MLP neurons of a small language model. Each row is named by its layer, matrix (gate and up: input weights) and neuron, and shows model dimensions 64-159. Each number is 500 + 40 x the weight over its row's rms, rounded and kept within 0 to 999. Numbers have three digits each. A neuron's up and down rows have the sign that makes its largest values positive.
Before each neuron's rows, "fires in" lists the words (lower case) most often at its 100 highest values on Wikipedia text that the model never trained on.

fires in: "of", "support", "comprising", "from"
L5.gate485:485482538480461527490494512513525578452410563508481472514599522521440481427413432510534441498497465545497493508497474512499567541526470528539478560514481493507455513467527508585505547487498530515491501544540477471527523592471489486530485564480488467528534475562505527541562589458529445429
L5.up485:502559501510445543508442573419438534562425529592544493468548506503490505476464473460522494475497554496536535516558460477525520508496513478485461489524521520420546524556460461540434532439548555505503537471525442495479534508489535477539504477465467426567509524491492563515496494536547456522

fires in: "would", "did", "made", "with", "war", "does"
L8.gate104:443506436472553499480515503531508493498536477455521499497502531509496503563527543511475456446472560505541535443476469501518567535475536499518506491501454464500545493580539424511524497504459502566548441531502597517508572485453463591503475482480482443470514496506518539448479476522523469527
L8.up104:503438474507576533489487515491474483518506431466496508512515584434503522479524461470515590505437554497501552537486454484522478475493579495599499506551490468474503472411541541541537535380584475522527422507503539491508427504509513475458507410494496532522527516476501452522481519490493419518

fires in: "to", "would", "not", "could"
L9.gate848:426496516462568498552563472426548525514454491502451515535476466576492536449472553509421521506526465551523518493573543549517498531491561516546496543464502600524447493433488479538580503505495571538454568442491479516540457472462505483521452507475564473492578502477504489431426477425490578488
L9.up848:515483514566444470508527529589462556525541588527492500556484565493497543495402489475510491472571534510490506503519496437484459484489480531459507535505521553501469522389447570578576542581573490528532493427482564564445480497504511553505471442535542507499506482469480495438504529528456505457

fires in: "under", "out", "underground"
L2.gate483:521537476509462442396501559440508475495462507506493450555430577482583500430525482540474446548474446434491532491517513516435495507477421489494506545557574457460502489558488549490531526529568496496475456498541462534454435500483512506398498503500551431532505449496584507554521458504509482438
L2.up483:538465459441513484500477470484516464481490549498524461556472529475554528469537389531453472537515494466502536528538520555436514537528466514505487519547594520435528534549425471502606495533608566514474534508519515455479455518506623481410449516513496425517533480502546529531527495493531509546

fires in: "i", "ii"
L2.gate952:570498537525514413522555529505490564466469491455546462512546500571496445453533481548468465500555485457514483479482410511580483542484502502498467465442437447517487415501495483496524445542441520518543524499551493517491426442441480510458579504573539518466513448500425557530496447486467496485
L2.up952:554460562486478483464557509478497429506523483479567438502491460564443408442519460541531486497508487507497471460425512534584499498551460545492461403484459474423508452522508469483531455521426524452507572504562448493517433488462498471487530511544454527490512409482515543510479492538517566472

fires in: "also", "to", "place", "again"
L4.gate209:480550557505531522513516499480513497531598533516460466546485459496459481482506560476496495433514557492538541427485443426535511509473437506491471533479512502479481478427522508497483469524491479520479491471472461484490502519510455515488553591530523478505552491609512522471502495492486526475
L4.up209:533490524483506513603508574538500485616484513470524516556514445462489423497431465531554534467466475519503490500436493513446505511516540512491525472522507527412458512471531487504493497461484477565556473507463511535452498496502472572500574471533548497465438434486450511495453503470496506493

fires in: "as", "including", "included", "include"
L3.gate389:479530521520528494524466421506511527555465546441553465514545467410496544507467482406564474468475499422555539503476504511536514544509537476511442575525513513523532441518548447508467462478510462455529502563477506487558484462485477505494500480576578512550518492450492438574471455522497497584
L3.up389:467504519493480528566491478543493518548453556433500460504539510469487591506518516390572481496480526456522549530505447522528460468510521518517500578532604444518556493529453421551412466548511576494485509526481497489530465473537445528510543438556521516569506527456546495590485440547456500537

fires in: "from", "for", "to", "shot", "until", "through"
L4.gate308:496461510419477562514564505513507559557474485408445458458638490533425517527458519489527500494525526469530537462466498536508546458459567477502497553504533510416569500461512550470440542486591513473499548479456492470467485531523466504453499530540503482525502508443449460547579502528513474513
L4.up308:508554521508538581475527537513477551486504493461515474413499463437506501534523509601571548503465518543570547472476520546478473456491536466555515505588537564442511540431513523447496462544554517589482504494553502526463467526503481505522534511485447495527534517522467437442531480493442541449

fires in: "of", "for", "on", "help"
L4.gate20:508450523561521417551484496438514483540410523515452420441572402487586493413534482546518458505483534514480501425497445544459453479527533518497473515523542467520472532468514495485535425459425497477615462470434465503478541477477486508507491504445511475486452577567487536488493522527550472503
L4.up20:476469460556492468481488438458467486533467517592445410533559454483528486462487428523445481454443533515448587455511507505507497449560580482451468555516539450542452438528532524545593467548469496540513504472466515530489454469498490527474486439483585491500510534532470441519445531514555521496

fires in: "of", "and"
L8.gate322:419552447466414510533467456420488523481547594454454461432535470574465473487551463525498467486457445531543471558428561545555553542524458575472518495537577519551492487556566509458532514467444455479514455529483497491470481473481554561481485557534448475557550461501542471432528482489563522515
L8.up322:557537466486496534409535428479478526499504550522467497498519509529498502510613515452438475490517527497539517448458503543543555483533433497521568501548487496496472509440519512461498507463511475569524523492456487506502488526522445526495476506528477554420556510510381438453489533521538554474

fires in: "for", "linfield", "study", "book", "reach", "album"
L3.gate996:515397447443514516489402459474466435491434454451498409474434464545562429464500438537515440484547546483524424526501502499490458472497507492562493449511508521482517545484506480474525520558534471480553587475463497509398515472534556552522487514483524473433498478566492430467504546547493539537
L3.up996:529553468487515486505509499517546464469538547459509502506437428512539506477561460480533520504571507526505534502576487521562518523491464459561498469449520503520531479516480532480492503480537545520510468531527571581552533464441509544531502477434383544539585460510565496469605510583493511471

fires in: "under", "after", "when", "as", "decommissioned", "while"
L9.gate992:569478449471471523509508576508528525534531513464543466504589495513535557573443499538518465475416495540461508451550509436448517456473571495555527512442490506490481449520581537535505511461481496477505448512470469405490482467502464533486499602512474493510499516492415494422462440447576431538
L9.up992:545393502416459492476518504502481555497480450574502487500515472483518514504514514489444485540461538532503504443503497548503530486557531504512451428495546495541498462541538576512489428576559497454497488488533523420491440484540562499467513492512464564521514463554533497500550459481524488556

fires in: "when", "although", "because", "beebo", "to"
L3.gate115:492586494573501539517477483541482456512526466460525525551573462422499456524533483494488510524565494423416473538423491435533569550456574487498535545545510504487571453536527519476468454501500512573467460507498509526550472526480523471470468402563514479485467465458459458519500559455486451472
L3.up115:509543490497508486425534513529415513502500541511422508552474483469526532548533518520487485481486493472514448472470499540515509472505558472470556551505486470479448511496454566454549525550487538515489437556533606455477443511536489464546465420528567455487472504394507422534394520483509526487

fires in: "since", "from", "until"
L3.gate649:515494535521505495577428476525486542544522517465468474464527522458489456499500466504473562543508540564438505518481464499474528539517479528453559526537584542437507463544543451478452506494518523549512458502465481569495482526459515446491453412494452547474526483488469441468463412523491572473
L3.up649:506487530457552503487424431498553474500566445541494510536564545497455464552368415517527536432467552537422411490501529544510514524553468468507514469458518439496485526452548499512504476510466477519492503518496531533487511487437524491489440560591554587549483538508571507515485498497499465460

fires in: "for", "of", "that", "over", "among", "on"
L5.gate742:522553509496496496504532416490501560512488500511516562530535496512502523539507447445426508560570479508492455438473450502541675553470527462451507572493529496519536431466508471491538502518507507520571544469539489524562525545501393520510459594519417548450476508479488478482524518542576556495
L5.up742:483558475547466451561501520523549373519534485502546511494525495449563508463543497531466464455519489524547504485544417579534495515585520538469492476586506530613454511524451469525480474572514453545512535535537509516575502474579507427386486511491503512482506489510543475468497464535551460474

fires in: "center", "stadium", "liga", "athletic", "arena", "centre"
L2.gate776:551462459523494533494511554493546571507537487472557588499510429483505488553461523541539564483458439541489495492446556564491482432540486535587476511526503596442560581511513457524490491487530459377554531538444515528434534503613537474534506467588504471487570446497489491504468507528503512514
L2.up776:573542613464474510496498515477538588548551502481561546525550490480525421525450533514499527557501520495475581512416507567528537523507508514561528521431517539457543516542435476516462554497495430436556468570478534549440497520508534510520510495535529512460492520457477571431452481492523456520

fires in: "after", "from", "following", "with", "when", "born"
L3.gate291:467486531513502497495502494532468500554570524532500528501493524534507539544505479591509536588484544480459479505492484539513457526474529528468497585547562423484545466515455513562497451474455494508510488449447471503528455447422448459494512479439566520516545460489488469449546460434447445486
L3.up291:525529490513506553531541463550477535515469547504477465464577425559564571500557493564502541524459514450475505435491509518418433500512557501429502604497517535476547507452494510590469468498494518564487425453434518526451498443487515444442525514492525473473538454511470416413515464504515477500

fires in: "footballer", "brother", "father", "twig", "son", "players"
L3.gate633:433518416479460500571529413493527460568505478543505518489528555479459477490479496473497492538461523411517560440475399471478474580470544479495469524531467535483501486505584450498546543448517605444476492488487490420473450540521470533506497503523484485460511457537511503476488485465462527486
L3.up633:504511434564516473529559503514497426539464488530527534402540536448474476510530499457504446548522547487522513486483447495531572497522588461486480580483512441506524484485586507505633481487503533475430471507515458495523429477523495547478583486491551492566432500489539499538441515480488481483

fires in: "also", "rather"
L2.gate764:483588442530550515516438450534546525540555498491513460501462530479461564528522466472531487506473493417523478478484515512477462531520477518489470425490547530523561519498496515517460468472476501491508498472456553472479578550511536482505496470548441447529486488513537461497552545543488485476
L2.up764:504536450488508556552493495482549519549469447495439509493454496408511518500519434518479519544512515565532529530504500482487445523515534539521505480496581571543488542518440522564394501495487472522505488532447557542507463507524565505577534490550479465488521514513487424513530528485483465511

fires in: "for", "league", "line", "order", "lines", "plan"
L3.gate739:569486448512536483494441499520521507449462495488474493478540504481495460471518556466485436479546507520538553487538530534526594505465544460456456467456457496415491532564470474511491486439443486514486514522440451548447529441517438460517521440545488515550483452472441393559547498482528454588
L3.up739:506545502536541525473439476493438525483511499507382495497552504492509518450534456442437461488465531565454591497522550534521519488488597567499465556482527513455438489518489489474478503475510486443500498560480542512479513485627529459481432430514514549488474457538532515498513499535532471547

fires in: "of", "for", "on"
L5.gate958:462500446516438399529566470529488484528489537519498503445487480474493535505497491449421447513466544463440543475508486471529481472511548490483469478522533486494564553475561497547552526506469519513491449469445511460517575469518482539466514490468453540536473457533472499438465523511535480550
L5.up958:468497475435443430443503527449524526541516454521466438505468457445499490465520469486519520481476502532552533420525495564574498545558548538433470512420477493503470501518515515532526452512531513467521491560419534522568493506513475534399501452479494461459518531549515442455633488502537513506

fires in: "over", "under", "underground"
L4.gate43:506517421499501434492474462512489457518511472526440484527455552600510518435455475541483548526424498526556494450467521512443507446529521516491502535518582536450496463450514449443519495507523499569475455534521467546460478553542515520434540428519531422523509512467500510464456507489378505496
L4.up43:546504495529512487460451525517520479456478552479550476491427445509473526521559491491565498565492409538403468519472472509442478481521456539512476474460534496507493504500501492490494509583518529480459464491487589446492480529489548462505466490471452573519520445495608530588505490496555491507

fires in: "of"
L4.gate184:470495458577509557510523534494512486467508494523546510396497417496503572394588519502452439440552534501495496459519586555536539518531498556483510451577537523439535521480577495445506510529442518486430467424466560436509544499486474518449485463494491501504536498518499519450411550429487584525
L4.up184:509468500478481485508495534523513468543515527504570424530435446545512573466612491512578606531462572475477506411542437495498467536529438541487486462518521426488552539535501514469478450493482465503452517476470522545490468470437512557492537483536544519466527479526482452523583512489503532448

fires in: "to", "at", "against", "from"
L3.gate167:509497471443510482529466454554506450463527482486540487449467508441425498439508476462567439460470558539499518474501479496455543485520525502493501503489488508483530505458510481512489529491523530563520505442442526544431488547498471538552480570466442509578579453523503532419487516461466510484
L3.up167:500476510472532533468503461579524480507520527498478526542434520470482456552545534514512506492509500549517526453584458541461576468448482504538511487523432522473532469433493568513507582517575544510518512466587547529414482518514466565532534589474470437549585516530549567500518529541481506418

fires in: "among", "country", "area", "of", "fine", "ofakim"
L2.gate743:570529502539491440486497497544434516464540509561525513460557539479494528490470517500444424489518430542493505447501490542533536529485548546456546506486464492542503519498463451515515441518494537491524476498474486493588478467522427460501470497507516533463500556487454491448544462521506435495
L2.up743:497417557513498546475475510521460512450582510500483455529502512449464472495537499489509441491481430584530477503562463494564472497472469564487493448495458481530489541460476506544535530495507508471525517496488502529470607542530531527506470582478550478469474471489527457466571462503549507516

fires in: "a", "an", "rijeka", "weekly"
L5.gate244:521542467470521556486457497433548520540436489550512504546514419422497501468509440580472470501575441478435525549539532533525444500534550498484492463468512538491539486474495560397535540471497546553568530471458528444491503465489470480526446464487466579522478449501519527431524561423466537538
L5.up244:457486482503517514511475533483574474496430501522536508457500451416409550498548559490503540476525454542515478473498465540531404477487564495509537510422482486478436396508407542450508502478482505517477515426521492491499476429524510461532524436428473537489428520509484531446462531477509535517

fires in: "but", "children", "born", "son", "and", "brother"
L3.gate319:495494469451502504499551454513532508509492464536531493554460481546496549496518404454501491555512555476503490511550546456532491500522551463508490478527492428557529512490477416476502444549475447543469469446496450424519428518488446484544423520534443521513515518518497454536486488464499522513
L3.up319:525499533526475498502475465566442510509548522506465486477493541515511480513488465393492491521475512508545492471500488482484468523470466398464486513509474489473549461503512417493436475505566538476463497435535518441475468488532535519444446575466575552489522576584481562450478498516471447474

fires in: "also", "not", "as", "a", "very"
L8.gate819:571546433449510561532508497538566589534519500426510517555518465412473516521462546499512477466536420442479547453521467508537528486492493538534495466524462504573474503484509463466551479499471481456526551483495517515508468456483590481499465504536404552504447406546523457555487565475467476507
L8.up819:543470478456438474477478534522507500507519384527512555527573517434482594511477499476522491471491448522536528540482529501515447531481545492508520486434487484523460461513535492528413416469499485534484494484445409481512527497464482471519454523540469461503440493516519473499492472525459477422

fires in: "had", "did", "with", "wrote", "does"
L4.gate341:461540508516477534413523539527473448529589526449512453533476531484514447507429497452530558545505529463462546457436533490535579471496516504515483544423501527450512444505558461475490429513466475515525451517434487521496425520439445495486508476471505484531471465557511517434539452547512505400
L4.up341:511485395529456544467520563532448417548503438447476498500511531386556487494465478539494501478465477532520507525472444544499479470446429462512515536452543564483467530496495479508506505481539498542465543485510501506532458542509553520409441430540567452534469566566502467544488446472505495440

fires in: "i", "ii", "soccer"
L4.gate461:501513448518488474534495506496493452510392428478544534491599538448519487495463486523459493542557498400488499597516446514536530434484486471523500557476463461577524503470536477474487476516535534496506461450540510526441403400475505543436577488575472536501477493482482516530450486541501479498
L4.up461:522529500507447442508480498536482445500419460504483494464507589474472486500455490491505489498540485401520484556475483546577542455519444545484506550457471431552495550581518570488446446533468517566504521460566527582482410375488506531481534501589458521541454446463550518507466547547516507512

fires in: "france", "ireland", "england", "india", "pakistan", "spain"
L2.gate149:497469598524565485567446533471427497522503545538554401565496475491482457446487423474497472489503498472482536469484507470539521455546491465440503465546499520454528557536494500457510549560591508562497514446512527476445523508479531442487497513490466534479496535552499610507464547543438509470
L2.up149:508482493539519481542519510552489446512546446551480515535500523523434538543505477532522529498610474451479469462503560504544510507552489465501499466490496573493564452536533500432489534554534505543490494490524517488505441483512540490489407526483488437530484531505559591521518546561445525485

fires in: "of"
L4.gate284:445508507488449474478487521464420529548431538481428490548531512550569596529564470500488478507500519466502538513475451418521519506493552517465436555469510514541482475521485469445530443454555517450482455468440476555493472525435495431522550538498453468490495498476501499387534592471465463486
L4.up284:475557425478470492456554532458458435584445499467488525485603526488520490501549515454528541502497416527554402461426473527555597483491492464480509507483530559542487452495487422520480512515530532534497533462455508475494499434459492549549489553453472529506570481484540430477510576511476472491

fires in: "from", "playback", "what", "played", "play", "is"
L2.gate728:523465533512435556486477479493537528547460511468476532459585539480422497517480447508497518515505472530414393513433542558432404524555530585550563576437514557466439459565538428501466501552420500519557572514467524514493513431507495508507464496484474579499497461471431456473578587543484483479
L2.up728:517495471499528573557548498496471594487436510507515489447523548478511463467435471543466499515545423463399468572453504506467477511573590504504542454499489498561486490472523525516483479616461495498530591527423537514614558471516495514512514534528495567546455540433514455550498469490495579512

fires in: "or", "and"
L3.gate293:495533493516576464512502395490493503500522492504497453523544511526532440488522515528478537559556490507511475526463561459549539489469509483486566452517431437512465485488559486434496504417426454536472443508546483498554502490547498503485515523471543487480519410488521478494483557561532465509
L3.up293:469538417458559465507479455531530438519600472484480398498486498526524511532517537480486532559451536538564472548536500500478563515522487425488596531408487482527514541506486501506534501447411413488531488544527552466531483550481474539462484492581525486526479474527483491500503542528524497492

fires in: "film", "ship", "novel", "movie", "storm"
L2.gate294:411510421471495497451403496535501500554428534547487478492477438447470523527555497497516476523560477511434523515565559504496464517486559531406509545464502509429545467561465568456531505561513497521533486503506539483544472476622573501534529530472556468457478541515482454498533452483513541463
L2.up294:503552439457468487455502530560491548563418510527512506501472468442556482547554486486508511524502461467518601483560621448498469505478503555434480530520525492494551501499488542470533494493458440508503511547426483456542408463644548532426491533501509442508485520456477501529531524462509538434

fires in: "ft", "years", "cm", "hours", "seconds", "minutes"
L3.gate245:485498495572450496494488494487451513463511524540512506440494498446517498444492535517548506392538520395500529400473469522463580534486508545449487535575428509559464483422494490488494507534523538521499497485450488447504489465491449509474484530518420491394478427557476435479508502462489534533
L3.up245:459509510479484523617512443501489506553478445385597528490525580510520446486445485478505504466513548459510596409505518493500533512422541583482579562464564539492495486506498448467469552489530474445526519413550495486561506559553453557475486540517555567503550543480523470484508474485552517465

fires in: "of", "from", "jean"
L4.gate860:536456469519527548554457478436402504527498457398478435503537474427501431482474504600466504519530453503508451480494477494502514551537536517445560482484485467505424524557520450547461433492475516527548563560441464556426475543452533495443458498492452482475475489490461454528459547516527513480
L4.up860:550482517469486517463488497421421553550572490459528438511537510519455474426547533564491479514464504472537399468544510510507466482514476404421418487565457518545447466480527507534499461538448506494522571482463541570443496458475460550477457512506471464526551444540492456547493509426542530415

fires in: "but", "as", "which", "and", "he"
L11.gate776:581466494486457517494534488496648490535561467454493491539523527472515502560493544466521421506522483437500555451474522418513480481561513437520494525521487545483462431461510514507537449451470487525489516459414459506466465440551442488481458520506529516488518551518447405536495487552507437523
L11.up776:468511507456456562483479498548543492430497505469427485503534494471549445494487496507497485524527446466490571451528471438566505503541471496460464510526496465486483537510541503513472488507543512514548578479560424434491473528495494551495408488483564551509489425440491517480493535452406461523

fires in: "of", "for", "as"
L4.gate766:471559528431482486568539525472568533521489479476470517529586506496562512505487434391498476435592506481516547530463537569583493534490557471550532461501608547496472524553454500497499483508549484490491522526542473409462503491494507501488466489519490512520502529488577510487463428557511405504
L4.up766:464539535514487429540531511509563484508535551526433472527480501511564500521545431479475512437476490467475574558512513556500470469568538546581508488442521477460503462521486479428501489504539495571498465465565490442560475467467475562471509526489518490511515501502512528544462481552445498490

fires in: "of", "much", "few"
L8.gate415:522488582509430504503452515423517555482506505465513458432479467454562519461483466505506483513511464483483419526444530514507556484531455525520494527476492457464527481479563481469530466441431576413612465510530465545487476493473491500518492560561461480509517543441515471448551467433568459503
L8.up415:453475454500453489484574543388457496504473432502534564474509491512515487541581464530524477523516499538508476481502472552513556491584391514503471494538506535526485560461445476546561433501517488486536472504434472476499491533482482528472502498513573536505499454497519459521590490575469455468

fires in: "free", "with", "home", "harvey", "rose", "heidegger"
L3.gate145:481456497458512472481560513486491462353470535503508527514442448484534559590462470526473472545525505538440520493509502502593407444531481579526539546464532497477508507493504466514486492596449557463501530514471526541559442478490471537551493534516482490429531462437475497491513499489486482498
L3.up145:435473486550433515459542551519521406389481523506476491534526463543498531506528522553559506476562563475470515542463505502558488574523449562523522493451541539545579477502536459557479446530488566498540487547530501463502470525470436518499468526472482459523471452404513472513500487594572430484

fires in: "against", "among", "over", "comprising", "regular", "representing"
L2.gate81:490576509536456466506522536544488473465525509519492488546521466535571514487505503403548460472501455487512527445401525478480478441591457467552522503519501524471517507493543396502523480513482504460487462469504450502509524440556563566461449502502464446499551473495496639413446550548481438461
L2.up81:506527472533488472496433476537544429509528515515503463425536557504537527458456478517490544563476438532484493517475458540527521509485475511445411462465526563611512482431550423518511428528525572554518477531476454431449495491540475554518546523472443466550525546489573532539459499509491477531

fires in: "if", "when", "although", "while", "since"
L8.gate556:478539584480517510490466452561496503447524494490502524564554490516567520617493518541465527489514534533532546401476587554473475548497475437480477527520520510515502540538493468535551438540521496508555539506498492524480498529495524515473433431559480537513547509501439470474523456518509510543
L8.up556:473524503395442515514473445506466518515469508477561522492496485517526538579481472460424533552425522459505428483513450509519452514558475488452525510477458426506526466548500517501547518475466517513456459523512542484515424540501488423495409533589550513503400533494486492458518545531439573550

fires in: "center", "centre", "complex", "council", "introduction", "ranked"
L2.gate169:535543540480457476555458621468568499438486494462531481500488514549512482512499483503507488545552490514501599482495532526526487536464447534491508454566456501411492443472519423576519529515504466434550507517446479532497495459513509454487469516511496551414447535474464519512518514408523527468
L2.up169:492547441528463480476510440460502653451578498556464528527501508487484490498489564535509556482493638418468521506449534578479493495546450522489532543437516523480492519446505525468503518492593441531508503616551527484455528484519448559485484531578516493454532493463423515566508503555519494497

fires in: "high", "professional", "brother", "top", "real"
L2.gate161:505514497444484500554451544536501513484493553505498559483543507462453512466515537449499476600420600534485495472464449458479460522534512479512432535465454497457490525538492561500505503533429485506436537433418483468461452430534472522522460452479438492558492445523505451492526497499538527567
L2.up161:533477451550501543557498517502595521507615540515501477442503447521442501468503537506498470487496524536520540443424531468512523501528543464474502423525441506462499469521533386498516511517487480504444496453457464496498504496465435597451466440478390485514486476453486524466503509526480514494

fires in: "high", "children", "son", "brother", "highest", "summer"
L2.gate648:501500424501388471565441418453503591507556544567527490457589537570390526478488497456472496543404537530477433422488533438471526450475490425535465498522486511518513508501510514422505528492494531540437467492514533499482468556442504480535507449514448472514463493470515494475475461521485436485
L2.up648:494502544539403522618508432528488528570567534525524493534542470539532521519509513476517467549488480523512433473458506483463486508522518445466476452508477431444474509489551515544532569558519577519446512502477474477515494478445555529559514503449464492488445462422597548488504479510492528583

fires in: "from"
L3.gate192:530536499490486538542517476454476501499465541475584563480530535504454544446521546525585464497511558503438472554513455532497471530561436452529464530496491491625486481504530487527456453513557523547559481416422573512502508456493518479526469558512544515538514542516486449449570495563515505539
L3.up192:523497486535534509557549456548551494474406534457545526461531478417478563525481525514523532561572494475529462540486455517475491485604545460452506492517463513483444485505548506534422449520466444539468457501465485528514515379456480494529534498521520500499537543480522442530584510521467491507

fires in: "on", "round", "tour", "son", "week", "brother"
L2.gate676:538489441464427491504472474497569562505551495514495516504568458459465428576508525469527527515480433560496479491529512489530412465485511455564479515439580526512545507492566529555467480587613566515542495504476574524512578495467434502532458515500473514545498536591444530523515473520469509524
L2.up676:534519546491465519537460488563603582523567455491559444487520499475513449496515551478496531501451549557486472482500608523519510501527460560493526418470519476421533493514527583595507531477550453452464555521504499481503428528492571597536524434517469480566481549508485497566447468498532483490

fires in: "also", "only", "again", "often", "initially", "originally"
L2.gate346:570503462462483481507522466496519570569440508412576506431558475443477560528493496517479506476548468538550517555544463478503481469470520500517485498579482481485499473511513510530495465495537528460478456478503533497503496481492560573538527532480441419570558433474536526485434531574546432470
L2.up346:471553477483502509565530529501492525505444500493525517475517542507542556547481448472516514513535485550519489575517448476504570497529453526559536491545518540448420572490440489519424534485480570536480489472491439502530515516527592528494539513465516500503511542548587494602540492526504482506

fires in: "bronze", "gold", "silver", "golden", "platinum", "silverside"
L2.gate304:378492440509453431474519504497507418460495444514495504458517470542462463518486561578522525524528477479439467513457490466554472520523490497511392502468470464562522507532521581440535582552500500494514421475475418517446485550521452454460500495527503461476503471492527532444450503521585515528
L2.up304:497528432518455464478502540465479501469492463473499490500502461455420456524511435596502499506447533564452446500583521480503481484518491532494422468455503459542521508516515598436400482532556515496501502475550430489516478607517456448402524466531558464446538507500547479473493443519510541486

fires in: "gold", "density", "votes", "platinum", "code", "swing"
L3.gate292:471525451480473524446475521447458538522541474520495506532462523594423444530475606561533525504463570558504527486477541472518474481488473484499477560496584566492500543501460544508445427508499492404468463455466455584468466516451435445434553440480500543526466429486503526452522421505584492473
L3.up292:488517502468447489467504493456423550475545560521537478533524531556441441516476572584462468475506493618494519479461563522575548501442488550575480478519531561490552475531408556513492463476511477437536481492546511547495473463436505478416553507452534539532490453467517508524471437470517514533

fires in: "or"
L2.gate75:513467514519528433513445493530465544484567505525516558526487503545469501501432507538536454512493536493520493560453550495412483449504441445522490498414471381464527479509500411519529513497484458469593460504485481500461462509511488589478543489471522516495536511587495463516532519605491457453
L2.up75:442499531464524435503537460429476529418515476486501498541509480474493509471454482511445503553513472528518490626478551409435562537521517454488469452526494418521486495429492455486452490437449504526485432526557490444567484490559517562428489460541433509487391527494455543522539569519539490448

fires in: "film", "films", "opera", "novel", "theatre"
L2.gate126:558582515546539478501477502548487521499449502489517534449583511460514482524586472492502514567506511588520462552562561497446461502454410536520532574477486598485483513446468510502520455489547497516531442474515542490528484516541501462558492429495490477522604575496447477485516525471489471489
L2.up126:538537485492517517474535499460487534485405445482537549506549463513534513545588491475568451509528530523541499543541558468533454521454421560490471542499479562462538503506490478489494494534512443548524501448541557452497438472523469552538495436486480426497545558522480476493619528452493468497

fires in: "as", "ft", "for"
L4.gate253:451458447509508419465498559462489583546507467491511454502427462488477462479418507522449465498523508437457459463480565467452581517468517487528503523483509520513521575484514452451539498465397542487534400500539409524528509477476467536433518569465492468416508446453460526443506485436546539512
L4.up253:489487488490486508413460520462429418585445468535510505510522475519514500486506421517473482529507535500431479429504547562490518463484551591457571466442600530471529510518479477469470463502438519491569474509478473448476500519497460503463500518516439472488503456505600515522498485511535590503

fires in: "of", "for", "electron"
L4.gate388:524429510494473556510466537513512440479538501520460384446508499483508453485544526549466445489490563551529469463514442561547542520517515484419512496527586490494514496457542534484492489501486523495499512410491510505456533456477533501487564544494482488536456484505524520475486535500481453504
L4.up388:415515475475475454459474483476510484484434446489480463596528475568497519465495448495556493491529465457433497503505489461480466461494475537556481474526545494419491481546504432526488459456549385507490454567546489501554485447486475538477468513462510532443576523499515467492589526547536516498

fires in: "art", "paris", "europe", "france", "spain"
L2.gate579:529490484473606427537576476577519488481502568425551447511479482563522437489491519484547507522492510525534501532508569494472541546584489495451482462519454590490465533485558548478470520559536517450506512436458603437531511545579517496526476498455533524494508451525501538495527464478465500517
L2.up579:437433523487494505468522581502460513522545444496515475474431500517563448471511442508553555514493563492559507485548550492504488498533503446417449486514514572506497523461535512452504567577515526467519514486517539451414465488474492589495520477524519435476573503517517588551506430498431501417

fires in: "of", "were", "from", "ofakim"
L4.gate583:511535522482500578490510585517400544473574496437525539551467545504497451517450509501467513486575459601461503505505458481501482558441488577474501519545487463450485473529551459544547433480501468497498527418403456532469508502514487511433517514568527462526536551502459452436496500503488594509
L4.up583:508496524573519572491543553544499552488553422416495553512569517538434470520411488457483530448525568568419528515514540479544542570523518496475487464569521472464532512460511493530515502512490500568427514533441509472432489525463441447469510493515521430517515517580443549510395500542502566526